Weights of a small GPT-style language model, trained from scratch on English Wikipedia: 14 layers, 284M tokens.
MLP neurons of a small language model. Each row is named by its layer, matrix (gate and up: input weights) and neuron, and shows model dimensions 0-159. Each number is 128 + 32 x the weight over its row's rms, rounded and kept within 0 to 255. Numbers have three digits each. A neuron's up and down rows have the sign that makes its largest values positive.
After each neuron's rows, "fires on" lists the tokens most often at its 100 highest values on Wikipedia text that the model never trained on. A number after a token or word is its count.

L9.gate125:114158095112101089149108150206113124183197109164125113077142125120138150180068126089062162172130131117067116107177072164141144122127122138145153154134080104096093064091202157131114155134094134090127130121169121110166135123158159170088102106129143124193140120172129088063153087189121188127164131185092151097113119076157112188128120139122141132188141082133095134125175105172163155144162107117159174110132141114095109113134174125148176077149179162180104137106142112110153095133086103
L9.up125:149099212095161146115124109158078106138149100074156103140172124125119101215135143085081078191126129135076154157111159182065193109140095170080123074099149189121152081097108114072138093181123118123206096138170111147159122144123079110121135124107154129106138118160136113118135150100130146130142065161155203131127152150178142121166100140143095117081122130159164105127122153149123136126181113144138099196151100115151132131127092095137196100090124114182128077111130148169065089088138119
fires on: "ar" 15, "light" 8, "ist" 8, "en" 7, "house" 6, "age" 6

L4.gate209:148129108086155175053138153133128099147132160158078120106110118111138119142122078116142104106091123160101119161092102124142083128145110108171161079136078124112107127145078150089100139130134169122100149154073145037155127118164113110088096126109147080127147093104136138104107058152116131134106186150187183140117093123106049122137182083133180134201144094089107136167113193066183176133130122145166156148120081117183140129140096077142134082102144144080120148083047126112075172119143156
L4.up209:128088112104129138091089150133148126084144164180094068128146130189116146155114117159111132140118129110112089213031152148144161118074113129141097159125098130136098148133129134125156122146092204076143124078127168113155136128153133111136117103139104071188158061146110151130092147079110069133053135195189194149066130145100120171108151082126127141175175120158117150151115136137195121149131096203168100162146097143118112180116095094094087108136142164131150098082154112084099115134103123
fires on: " out" 25, "der" 16, "b" 14, "ar" 12, " down" 9, "west" 6

L4.gate292:154098145116121119112103123092151091143105176192151151118142185141094093113122099144152126158124088111159125127036103093073176157134125141180116078148126062175127116144120113113153182156096113104199108147166134111113176117134127171181137126139114116132115136107165081151035166099121192088173168123131014098152108204105118152190141102104175146146170097085172158088135142112132138095077151096089098097129148109110131143130116117132168142165113131108119127091141138111156096157077134
L4.up292:148113180099164087077089096093133125188134168158134130140122103103102156142108145105142157145098128118155106094098074118088113144171110057177145096104125100208158109072130097136122158143117139114125118154127139030159093129134199175055156175155148098137140102114095100151070094096101085092109148102184105140108153110068144130165170115151137124143141124134125128155163098146127158159118154167107138180126120099095107081145087075213132167162123133084094084073151075099115093155097125
fires on: " Mc" 31, " Car" 29, " Mont" 15, "y" 11, " San" 10, "ar" 4

L2.gate305:113123105163122130101071109140123085145194076145101079131128154128129109187186160125083115145185187161169140088151117167122111115189159140139089110119152095102083128159134122128120206093105149174132147099088091137183154102124115125106153132076139048106154134181048121129139120119134095179104154140118135092070169149146113124138185157130155112151095149139170184095147149179097051194104158112107081057143148119152140114091105156144134070084117115148143119155166086104135158139125114
L2.up305:191141100105089144147099177142152083132156145147207109127137082092192055172187166085074113141128134158087185126142123107126121151111151054143086064090139139130117115172124134167101197083072110154126088086094100105199130162145155133153154160151160058133110151099150089088195103108145139113141124123103120074115103149066135105134116122064096103184145120125171128090109168152108119125117100110126100108155133168148146098101125146145170111072070156128128150105138095114095143143112141
fires on: "re" 26, "y" 12, "ry" 11, "an" 9, " is" 8, "ri" 7

L8.gate133:111104063168153115104145078112072174147140177159157148090146136134115089147085124163124131112182096093082099143133124129126156098059164161151111097173123148162186143173204089134135112094119151169154082176105088146133132104114114089114110179213101141135139146091126124146145148111125130140142173139163110119054063127152136129129119113154126164165139106097154125166126137160189172115118166096056139162126167118156095182081097092135182166118145187104086064141163178134107110160137081
L8.up133:161127099122103114110124126087122044173108111122128160187125164127139120132126068126108122178118140153122157137157152088183093131153073121102124127109172175080134130131155151120169188171121160142134109111182198155167127161131104166098124058158150082124113095071174177182157047130110132103093103119102112094108140170134115129188136121129118099136120119142140119231160100066106128127072119136146128146092112153155093116102133130183064152113106134151121121071090112130165142221106160
fires on: "st" 35, "n" 11, "an" 9, "ne" 5, "te" 4, " Z" 4

L6.gate265:155108043143114074118124167206140104179165056164118075110168126092158082201122186111154111152114130120057092130141112088164147091083097189077144129123137078112075151151105097120115092108089124151096137072154109121152124076158089101113156108149153136148121056108159141168112188140099152152107161189078087137071137121124142118154099171153142092176094160088151122137109097163131116157146128138148068108143099084120167145185152140111123086119132128141160159147148160166159123112128125
L6.up265:184067101146117118114120124166094113122189107174167148123164112192121105179154163113110138165120113072132105077135149151099116073103102071108152138170091128088138202107067136175143172118091131185088107099152148131114150142113133119156150123078113126131188135125165173082129114113120164135118088187090164177084120112130133113149149108136166161163119144096150078149114158109193137184095129152141114116110042126185150167111113155117136116084124155213082195132126169119162107146153165
fires on: "an" 22, "re" 19, "ong" 18, "old" 7, "ang" 7, "g" 6

L2.gate167:123166084156175142105159130180130093056110137146143123092123100160173097122114154082135111060144128209138166131170149077088195139131129083141067164110102130136179152079125135127163116101111155123085120138157071110105184129175107106125109063139145141123091090147194147186127135145119114100125134142133086126149123131136188152157128120106155142166135163110167139137179147149140161148099166176102146167128160122098141108129096140114137041144115144127197135128037098118158125226125092
L2.up167:173186098132133151086180116129098161140077128123129075158131113061147036157088138131124093160131111109101097132116086167139100143100106132120119093114122123143104113139134133092118127098128153124149105149122154141141086186126104144091114128154163135213153121144181141111084104127109145086111132074075111091093116116157120112180052149127135130165141135088119142138135154105152197161162100120147169109204118055114130138144181090154134164181238183101093082164095067168117143119134128
fires on: " car" 35, " Car" 33, " plan" 21, " Sch" 6

L2.gate180:121171153152151155138143129099135156073137171087170131164159162086116113126071105141133151141124132121120074104223129105145150178128138159130090072114193137114185145135189082133135107072156146113177113120113122157156104104104080103199049148140143155097166144139115121127089132095146089174110154122115177110102129145084134129125090078113152145102154104051119128126087127125126077095094077225161113136156163102108125087091129153126084114127151169107100100131093149154126182167208136
L2.up180:144123183081127148165086163115145105111114189117134107101156184069085077137119087154139148118139111087128136161150128154086105168116077158078100092122163148177121098122125110168181105126136118163190097066158152135122111133145097158161132112123128076052158159108155130070092197167159220129136157149120185117155110167130183135089158106079091141108067125108118150132110115107132077136102090108108112128139131192137082117134159121140152112099192154136176151139143195097113182119148084
fires on: "k" 32, "id" 17, "on" 15, "t" 7, "ig" 5, "l" 4

L7.gate93:094114170084094150120190133127170092070154151142135161142116125146151104071110120117098113153053153083136100108177167188086102170181203095131160126153080163101139113101083147138111123105107098137136110145075062131129055108141143152106115146097135119079107214102178117187145146195136095176112112124160101088107131106135115163147149049094108136116177162122137159165077115128148083067124107132113141150099127082089170164121166156177091111143125145126142081107155107132135099136115094
L7.up93:168161128087072113141126156096110143106150116185162082185133186132122197116080110088116104167134122090077143148055080175110124158103138173150143193112100145142103109116101073059121113135119127098138117180118088163115109106118064149096152083140096038135100145118097085158164094165133125153117114118126097116098137152133116121144115141118191138120115102108107104131106106131123097067130051192145082107108116095114088125136056142105136162162090128193125090135168063138132100069142139
fires on: "em" 23, "k" 15, "l" 11, "um" 11, ")" 11, "s" 9

L11.gate170:102116107117085132124159180134103106078087206108146091144110121192151126122144174116105062107104178148111158074141185145091115188143107113165143125104109155128116154120123110152141114141109075168153150124109183163174098169152129193063132129131098077130100129119222137124149078115124181122151108148091094191164147091169136139113172072133139137135177065142135084161135133094100110173123131151135171135156170099107135108163126135149158132187115113121216167119084125107144063133085114
L11.up170:135166152119127063141201186147148094187132178078152104079100185118134128101121129151190144105140143090154166109147131143131138138158096118148092146108110146121140162153134126126105157103107092149107160149094166128169132078133199146111183183161154108101073100137107182115137095119135132085164113158077106143131083122115088150155097113123179148135186120123165105157159107127165160163203038125186207106113062169121134107162126120108103108158135111086126128087071068142108100173135114
fires on: " car" 35, " Har" 28, " Car" 14, "ar" 8, "har" 8

L4.gate312:142117166115161125111166091102164078136126128138134142145149076167084089091125118166154144118159108144134163217137119096064081070095149130130130150147109142131062140101231100080073158132118111150119144106144141115168108130114124114144086148155116154135112120172132101102150110048128150098170092146081135080161146140074146106093129146100162094130106157126131169127082107151092153132124141112149162126180072205138082111157170122154151105193182127126109210164061073124102143101137151
L4.up312:081203118066205109129124130101119126134082159111132104115129187190146096074144184164067103122143106095137137128101125089128107149117067083115093148151112172188139080090112101156149163183107098118095154118109129114149113218119120059122176122170118102078066100134101147150103104098212109131111139110115094122126131135138132112134150140160171134122137118137127082154105133161146149068131107160073169149114111125154098132200181118125125091205129138089118077095174143132111153116163105
fires on: "ed" 17, "ted" 13, " sold" 12, "ach" 9, " released" 9, "op" 7

L6.gate261:205111069166104146108136129111153148169210107092140077121185094126177144191184117090172128078106105133091101110149156137128086123136141130150072063110140082124114176174142108210076140127131130134160066135150084124122103144150174120146139186061073140172173119091126089147134096105101088110148160086097127163112125134105164114138177152145155120123103095115187149095116097082144119134139132138097101142112140083131185145120108027106122137096101168119140109094132152146120107169113149
L6.up261:172117098162133141087042173165127110118129061182092093109120136083095133154188145110162173114148155121077112107131135089144164111044114113171142102068120089049103092150140135112118100161105119195149128122146114155141113155089122105230175184137137146111150172099147153135111143123111117130149143079102096119106188167121178058137184070131166110126138159088142153132087160101142093162082124155119093178181127148140143130127141131129150104109135123171091133161164134146159107162103165
fires on: "u" 50, "i" 14, "ong" 7, "ang" 4, "ue" 4

L7.gate207:167133121179146139044139172142112140127155112060075205161145149111167160137100129056202165180138156189066138101104134115142137087112125207145123104146151081113165142140110153144141105143160103124112181111167112123131155162131131151146094165147082136183138092152149161105127066159137125174126162105135105138133085106106144172124151146134112100108150079102086080166106163102175170147148133081133072159139066103163107162131152103176117102136098138153048157085148120118078106142145156
L7.up207:111177125138123108141149150149204086128146107083140115024132123088162129098120123178101096113098157114066068182111080117144124095075152121134081143121143106098164076121173148140092221127156067150120143111145102130076120134091107133160162131179087149119102167135154109126098118072103146146108132140155176123137180126155063131083078109080111089122161109105144152131175181112153145099104138073134149159181142130171129124130159123156112091090128101117135141123179139158142160089149223
fires on: "es" 56, "li" 14, "d" 6, "pen" 5, "t" 5, "p" 5

L7.gate298:129123156173151139158167142181084153112139138107118163117146164131131116138131129071144070167165123075121134161079144113157171128124109150163150108161126157117189095043107057129097131097060160134141095097095094174123108133159142103102112114182126141057088113085179130161120080105163230146118119152141128133154182150128139095146114130137142135109110168130135092135120130157125124095177109204109064172148146099058168129147110060139180098122132210116114155153125149172175139125149133
L7.up298:104179044075100148136079142173128142126155146158151074132145163097144089178126173114162164159113133096096107171031123132090110156082088123164094175149185106135113096147176079106136157082122150123193172129112092115102113094133141129106143083120193066095176114129119127174181136107132124169138114172142159151122119187111117086087080124104126175124187135180118171141117128121185081133110121134101148111150105187118155137119123168186164100136133175146115131122157133122068145090098158
fires on: "k" 35, "n" 21, "l" 13, "t" 8, "b" 5

L6.gate239:141108132182214159169131104150141124128082120130128064160162136177149112113151133107164173164131098145167150126102148078126086165154135142123059113142151097179087080089172157097120199123137116166107146132145149122159083130125113173128110124159101174193187139129131125155104083165155142106117133182119119090125134169151185129140087078131118126143074116161094109175101121117124110114134084116066184154159085160103108099127111142115136084135147137184182183183135117069074078061129173
L6.up239:116167138183154103152139130156130151080110148127123095133073135088111131120096104150151038161193138103154164082123203162111140096159155193167018156114109171095145141141141117173119097165174134112165172125123146095105131066137117115128164157140044172139131094161109157132110085166124135078163080147101117105146181185195098109150105109151130151094114119117135142145149106123140111158151117119111132176170081157097175117149131121154139099173122083190135126079092156097125125146179092
fires on: "ed" 29, "ted" 24, "d" 13, "red" 8, "ated" 7, "ation" 6

L11.gate269:158097098141108176122113142069095112141114135070159167108079125152126163146101150087089116095115137121142100179096090107105127122127171163175113084138082072154134089076174112163087141138130123103138086119122059131157135149090119112095177131127125106093109087103183175117138113122160125143132113093146134166134117116131116166217149125099112158103190194149099108177137037143185130125103108148062129137192117083178112153112103089119160120125196136092104127175171125100138082079063129
L11.up269:187155092169126072095188099103126132114093137098107097134117083077165143074171133158125114215129160145081155097164115137156098067158128130124141148123093138148124161155170192159114145123081144167099109084163093163055141088088068144109166177127164155092134086158097148111119138119159110106147118179137146118087142182147139138125074123054146089118136153103132135154162162116139105184143136134094113096170093094158095118095083185120148155104126170142057158131174119118091192133147165
fires on: "br" 17, "li" 13, "n" 10, "mm" 6, "d" 5, " tr" 4

L9.gate67:079129147108137151157175101165149168124139103096131132140148072134126132116129125117163092095186123082132111166155111108146145090179126115133129091064150139034116163158133162134162206074063097169134137125181156149150088124149128199125124151117129133119072178147133073114097108089122125093088103089129204135067085143100158106104148098135155140173119128147124086156186120146159124141190111138142091142140131064181139107098119132105169082062108167098105078114184120075098167107144120
L9.up67:162105127106138139145102068137186089103110095108126184115133125183171109131113067135087112087208086113149163147112125144144137151142113127126146075103095149137054179095141108081129150130136083120120093184130094142054120126073116168162135123185096087191167151109137183137099045126148139134136102084116074128077150125099072083111096094113168109093126167159116134143138149114132109095139129059079154123165123127127152087101175059126132114066118142169146145163130159088106157076129105
fires on: "b" 15, "com" 13, "em" 10, "p" 10, "im" 6, " re" 6

L4.gate121:169155100173143123144120143114133191119128124111099141106114116157109183162110104163130183120129120180153119139132165133132136147060097069095161042137159141107175083081109078100070175135113155158077156128129095131107134139145132133096138114149083099168203070124141110119177092105144144113096169105077146103107075092186121067068168089071146087053119111161079081128172083112198131161149120117118168148060113087130121117090084151112123136136131140137092137145137161129157143163137119
L4.up121:160177104125101092171139125144105121104140117108096134161129171106118112127099097150107206156145137113147117158115184111106110137136063140189097102130158093109137125087152110122140121099140169163149145077125195194113178136142149093073124139087154117131200113086133144137168155112168045186144118099119169076166110138134135100130125132104143107126136086103130153043134143138146057120158142171143106094074134126140158118105081091185147102125132222086160095176142121144129044094102174
fires on: "l" 36, "th" 30, "te" 20, "b" 4